Part of a small language model's weights.
Architecture: LayerNorm before each block, biases, ALiBi.
MLP neurons of a small language model. Each row is named by its layer, matrix (up: input weights) and neuron, and shows model dimensions 0-191. Each number is 500 + 40 x the weight over its row's rms, rounded and kept within 0 to 999. Numbers have three digits each.
After each neuron's rows, "fires in" lists the words (lower case) most often at its 100 highest values on Wikipedia text that the model never trained on; "fires on" lists the tokens most often at its 100 highest values on Wikipedia text that the model never trained on. A number after a token or word is its count.

L9.up444:443471491502404448503490566484523534547503571466435506503527504445493475533474471497445519534449557459524416486515513544485440501521554584570518509455531517540470559494454513555497478442464480465492595512554524583510467451534536480537512494521513544532492511540460534482522456567514522466513533518531508464547473485486484531455427512470466544454480593528594463469562546443414437433489522485528522502512511455480486495521447480523490485435415581443572528499480466481427533520550534523546454528469556577462483574473499532474501523460502477496436517495517443468467500470496483475
fires in: "the" 53, "of" 18, "a" 13, "to" 6
fires on: " the" 54, " of" 18, " a" 13, " to" 6

L5.up718:525548513538486453485455482464548488516526521526510435392374491462552523468477520557555498536520498521503478510455521491505490504505435536493509446497502509486466444521461548516473447482482560473523456488449491549494582519448541484503431527458528483520511518436428502551556526522509506483528495485525532510438544494450488519481464565520518545514458598522512571457408537504530502562544533526548510518507568536435462524615582537514513525561448509509414450483450526471513505580480539471513569456465515487479503520464488511504541474485429513419462483496446552401472488487510459494
fires in: "world" 60, "grumman" 11
fires on: " World" 43, " world" 19, "im" 13, "um" 13

L4.up362:413449530474499523469480553516583537544522549537466427479501584450486524559379471471525530503486521498520460505457502496537457540497475511537463562457598549504518534484550529484563496509509497532508508509453579518544478441465531493516504456565458493534570477523551584494553469509564506507493498569525493526491489470500529543439468422443467454477468432474485505471504484432510513388550570535477542513482514490500502539499524514475541547501464561540447436562500493481521527554500531512514585517484455540549505489458489434530547557493496456494433477497524503458513471446433434449
fires in: "not" 28, "be" 10, "being" 7, "the" 7, "originally" 4, "their" 4
fires on: " not" 29, " be" 10, " ent" 7, " being" 7, " the" 6, " Not" 5

L9.up25:495558517422398519525469486549559484466519536489456483451414512529408574489445432529489522535516491523493509476474530439492457528447515478483476470550535510528559467490493548502498487519449491490500493490512498511466588583419535521493455511486523594511485480414536521499576536536473449500449555479502469556439598478526488490469545535527515484475518478534480513435396469491429483534552495515542588492473480428452479498543555536453492522492454489545429491524524506485558484533495507480631518557512547537511510432488480512481500557472460502449469458509479532514513456452539513486
fires in: "international" 23, "pacific" 8, "atlantic" 7, "world" 6, "american" 6
fires on: " International" 18, " Pacific" 8, "pa" 7, " Atlantic" 7, " World" 6, " American" 6

L12.up765:486513498472436494494512501515570469549508554518493443534474536438478478490461465498553558516534590503486529461464546457447447480520462542531453499532534456547498511595515528519489513537507464518518484482504495512495478481576533495490545533431495533583491498503534595522544573580568483435506478532547501421497446587514504506480429430517475462480502561565526501486463494498483468416527488435470537484394437491463503570471499580453534461554440513475487475462502530478515512517534506514531504530486511526438533497439503551500492478585540529468469478498508508400418527417463523464
fires in: "of" 44, "are" 5, "other" 5, "made" 4, "first" 4
fires on: " of" 44, " Bur" 10, " are" 6, " other" 5, " made" 4, " top" 4

L5.up21:496438448477459569550458609586492493588516518557435486465447555481499537475512436533551530482553514519558504448503551492474482570469485506502476433450499555534523491536461525556530439480464491514493561531526542567569545488544483502408508500481509529451503496474467506496477438531486488464492458502573472526473545528449468441499499492466541498514449503472524503518506513437518498493489580464554461549451494493481451522581531598503509489524506502486451520472587469462510478540531469536506536548474506552504521496463420532409566431492526525512492490511511565434515381496498474526
fires in: "second" 26, "third" 13, "1" 10, "n" 7, "one" 5
fires on: " second" 26, " t" 22, " third" 13, " n" 13, " 1" 8, " p" 6

L2.up467:373432485508417463474510483549496507544438526535555518530527563490467507488498514509499473513449458478524484527481515509494436471507525533551543539459567433483451524420498506555543498522469507474575557463492420497496467536521445497480478522555447432491539472550527492460435544525484523547415513510449451497494498490520524539400475494480528537512521517528482513485474465497524555509474529520392543511496516491468532543504435478489559586512503491443538495585429439490492516490532533553469580488565535546538436515512505527593530512520566492462503528402498474487515536448480433494
fires in: "who" 63, "that" 10, "to" 7, "shortly" 4
fires on: " who" 63, " that" 10, " to" 7, " Abb" 7, " shortly" 4

L15.up264:509533475496504548466476470481494482500502517496410466483501592399501589471504484493497547505567490531474512509531519531442398575475499443534497401550509421544488419432565530494530504414477462479442469519459523516577521483509478501442547515459577491561533480496550504463470567522511421414557462446508564513519519490480514519510499504548503532476531471543497434487455502450489443418474515571475463544462473491495486408536452485488432483496472527547514499577481540517521524462510506549512495525551531548499444441461490451455527522510514486530510483469509515459542518455500486428
fires in: "of" 51, "are" 17, "were" 11
fires on: " of" 51, " are" 17, " were" 11

L9.up578:522404540489403569510500521563449466562469558448484425497510512411505512526514475504546557493529506525573530444552484519503432480515506451531481444450547487527465508537525494606489518490486526484475556503527517523526491513553563468497490507462509521470531490475512477481506516531500467410444444501461450460497439560553514498440459466498428509504445549477511515543521508446581490443501537481464490486496525481508514531526489457514528543437514581412537541521513456486560524541553532497497517513502577482490517444473492541482372442522564536472517462382454471509538526511471518471
fires in: "that" 21, "which" 16, "of" 13, "among" 7, "to" 4
fires on: " that" 21, " which" 16, " of" 13, " among" 7, "st" 4, " to" 4

L4.up649:489478563435512554565455519568551534516466533516487451513488527467546455554431469501518488477535553492503394450496537513505495505502503500495462412452530498550572520542482498498533475444532465507500555461537518501476573491572457428452531499500458516520510468441519589442579582477502467451488521515548530460468465535437491450489482496469413470541497484521577517483497548479512510438527533544521562509449385437497468526526477599502510527542521498508496524525522489457557490547543467575490527542507457515439535475451466512468442480516454543477481526519535529406527496523443441515
fires in: "are" 22, "were" 22, "be" 13, "africell" 4
fires on: " are" 22, " were" 22, " be" 13, " Af" 11, " Ag" 10, " Part" 7

L8.up142:471485472523447528508501486548550491515433528616539480497437528535482545478468443526472478552466471545541498513482541489509501526460514489564539465435568457576456524453436553544492507486530511556551527468455472533559457455508461533520477540512479523469538467501512485489468461458487498512503548509513459543435518478431510501562449541450450494519535473517555497416493527476525487519472525435499507505492537529408470509543484480469522503508402534503440515524566431478552433502506520537509564455606555545535487482501428477561501586459563494422447501454495421526524449460433469503
fires in: "to" 96
fires on: " to" 96

L8.up760:428423451452456525522484539521505555512479513583520489488510548488383439496441498512522514468501587520580443459451524448487522483548494477501525496496505492510501564464436524540497478508470460474476528540503514520549569551453515497515492467557540518540482478484475525478552567616543472524468541485541481457553469505493558562450492436512449499517567504513551509485576498460356424451521520508565455589514476469446499464507432481537461464543442530503518512452538504480429485526547507515479538561469511550470514470513435491499481468516515514502478437466571471484508542498473468479
fires in: "the" 32, "in" 11, "a" 9, "la" 6, "on" 5, "and" 5
fires on: "The" 17, " the" 15, " a" 8, " in" 8, " la" 6, " and" 5

L4.up95:539525496480549533466486470511525477479492543513502498536453511460491474536466470542424525514522538421556427471503574519529487546499492526555450525436447488496508513526551516565560522480471559447525578459516525472547540466471509338508467469486467476457493504528490524495483596553570475522523485435456496442532513504567516449529455481495564456467583515501536524543497474460533438524534485475521482574521424443514523569563525464543489543535491474499455493581554417478451468514491398490514514513530490541477513534557500549525489433565518479504468461498479451465491473462489544459
fires in: "now" 15, "where" 13, "yes" 11, "once" 11, "there" 11, "here" 7
fires on: " where" 15, " Yes" 12, " once" 11, " now" 8, " There" 8, " Now" 6

L2.up59:528495515497521502553526472518568556501459574522513519509504424454486486506483473544505499598516565419502462460547580489496476548514492546503466556534443472550492499449472540550522528470518533433486584476535431473563546445539500468459550495509469502458508445548433513462438541587436457522533522436443506460486492506558493443537500491487516491484574560512516494518453500481460413524501514480458456516583404469517492562575505446490494550502475501517501445578473390477447515496532443496507510501564511550538425484542515479574479511519520485511468485459530461492508473469436501497
fires in: "there" 28, "since" 19, "from" 17, "here" 7, "now" 7, "today" 6
fires on: " there" 26, " since" 16, " From" 9, " now" 7, " to" 6, " from" 6

L4.up635:538504500473534534479533501518519539468446526572525526525524540432452480447452469479506483474500504523438496449472522543500514510504476532546489520577462424468479499523499506511568503549481461472560556471484507469491516429477484494495440484520416546632561523555509501440494542565546532476524520554506523489446438520512524465518475411525549474540581501520534483564541483458523431430485544453447544496429425504489491519486505497558500548475430490456579489538455417470517533523512484505542600510485481506482503525495465586516464528506508475511496578451587558445491517445503483432
fires in: "were" 35, "are" 17, "passes" 8, "been" 8, "remains" 6, "them" 5
fires on: " were" 35, " are" 17, "es" 12, " been" 8, " remains" 6, " them" 5

L8.up758:483546545535518466380360513518444524524520574518455464476453516507528536516498509516597482539425489483517464501553504468492452526506519571528445392496501477445484420479489507515505521483455462506518508515436496502526479514516494469503446480519483521445517461462471553408459512530516497522515461474493435496472541500497509467452492535471537520500494445535528529513490459508528506450548592573487520495467561523565501552446448577530458537550491529490528436564496520479520504639457506484525538553521504509540525519517518584451457496492554504518482521491464483497430471492480518396
fires in: "which" 36, "where" 8, "currently" 7
fires on: " which" 32, " where" 8, " currently" 7, " sq" 6

L11.up150:489504483453483558452465471520529483485422557570468477512455526465491509503461482518463576453527406565514490521522476535513452475484445474569530535457549508601424465531483549557502472479488502465529572437479512476580529562481496495514456484451520497491559466426467527503559469536492463549488534522454477488497459524519476525542511510469429561521457474530543524429533531485506502533545520520521560465525491437546494511470477417526400577521408513511437510589543440489546463444510490521510525488538530515432474448466469476445467507520554500485555555493553462518503496482397491499
fires in: "to" 38, "trying" 10, "for" 6, "his" 5
fires on: " to" 38, " try" 9, "ing" 9, " help" 6, " for" 6, " his" 5

L8.up328:477535556520501458418431486531484552570493529448452410491511512455507477482514555501456495544495503493508481546520472471501466487496522474549462434453580476509481481551552531508474492515445521475491426536461520550573505595507528450517469530455473453523496502446431577435530485583451503473486532506513517447463545530493553558472415500492481557531521510546465520502539439495522454480552534483480531468465550498538509490486448474503519541491480557469515583548532541470547551556511506511531526495520553483502569480480498528511436503546551502490508427431377428481443397490540507546
fires in: "which" 54, "where" 25, "that" 6, "who" 4
fires on: " which" 54, " where" 25, " that" 6, " who" 4, " che" 4

L9.up649:446469495517482499506496506498503495527523626536552468460435544493492546441501461497426550444447510492554454495548480516476445509464549570490491484488540511516434523442515475482466475456494533543468524431460526536517488454455554452416464521491566473579470457490418554564560471546540459432505561492546562541560569461511509464451470491496550491539507513524505516430501603474537509468508521479499499502495483520520472487551401509506572548468541559453468498528433484477545539549489526543499515490516546602475528528412468471525493530439460498506500517530487482481441546476489477437
fires in: "the" 30, "of" 27, "his" 5
fires on: " the" 29, " of" 27, " his" 5, " Cl" 4

L3.up78:457611516491420581459566500618562450460429511488441557557487505486461509540489455543479479512492583450568499501519482538422518521450514536534482478506536529451473560524530485523495512508459520482518484458541477528501527500507522496508484463517504425440508536555495521500533515460537468440399467479481445495504453497508501443474474506451449494458533531506590487532432544560525504421590448503468497509517582437433454539510443502503500505510516535473473474527496522479544544466545541582514462492585544547490539486505519544471478457542515528483439461509442454484493545456534464494
fires in: "by" 66, "to" 6
fires on: " by" 66, " Am" 13, " to" 6, " Ven" 4, " Ram" 4

L2.up221:513478453449528541488451479437517522523478487539414450525532612457447585471404509505569518540470468570490467513462557460497430519565487517562446499482526528488534528514546518495489546484437425553506471482492517420495559492486466504542511484504449564510542535430540516497525542465506518459519499542544524483538507506540580517549463467512473477457514497502557514513511432512448394464572581512463589554474488456515519468447537557506522501530459500531430462507554508467511508601479492525541615523505471481437459522504458485468506474486460496463529510532526495466497501520472467537
fires in: "was" 17, "be" 16, "were" 10, "being" 8, "become" 5, "vortec" 4
fires on: " was" 17, " be" 17, " Vo" 15, " were" 10, " being" 8

L4.up451:519536503461503524461497520549479538471477492542538476475467550476497538496448501534553482474509544484504479498550479424475517499521428463541494505476466491430497547528490544519513462562520494442548487504496448412526503469457488516450463475528519549443520511504427505460538562549509415592518536537504490483552495564566498434500514473521482507549493488488546483454469462494491429466574619611512572599491486477454491503511533566532465548541471531515508522476499485458568510506508528444509557493467488516456568471513390566402458521502531540453517427514534532487446506475418486508
fires in: "took" 18, "is" 16, "are" 10, "were" 6, "taking" 6, "taken" 5
fires on: " took" 18, " is" 16, " are" 10, " were" 6, " taking" 6

L4.up587:509514534534528506528494549515525470477458495564429441492444512431495480416465464478429529500530484507455520433467487529489452553468535472581470451548482489502465458484557557491513560519475456422515515493533534520556529431492550443464454481469549444531574415507486597462528499533498473464547582513521552493453486503558461483504508510462557524461516493628521554498544524500500474532551522497526465480474422482476511547448543555491418499526508557497543491523490471502487549444476484557495555473542467489415491535501449535445512459485525502476413507491495425445492454507506457425
fires in: "were" 16, "held" 13, "not" 9, "are" 8, "was" 6
fires on: " were" 16, " held" 13, " not" 9, " are" 8, " was" 6

L6.up488:412486454440500533478540490565472469514530536470494432457462548464462483504434452557590506453555527505536525407531509515513489494534428555508485441523535538544525492544485553540453385469469536471536491524418535527494499522521465506466543520464560554485505491508446511488496475517532450460461530436596484403494496605559514458458523485510481491509488575492561501451450490525482512469512563537491511515497536477464494447457466480524536497540492524442528552508461460491553458539467577510549617506509483506413535521504519533465463523540519518504488499503512483483540507467415447451
fires in: "of" 31, "and" 11, "is" 8, "are" 8, "were" 5, "was" 5
fires on: " of" 31, " and" 11, " is" 8, " are" 8, " were" 5, " was" 5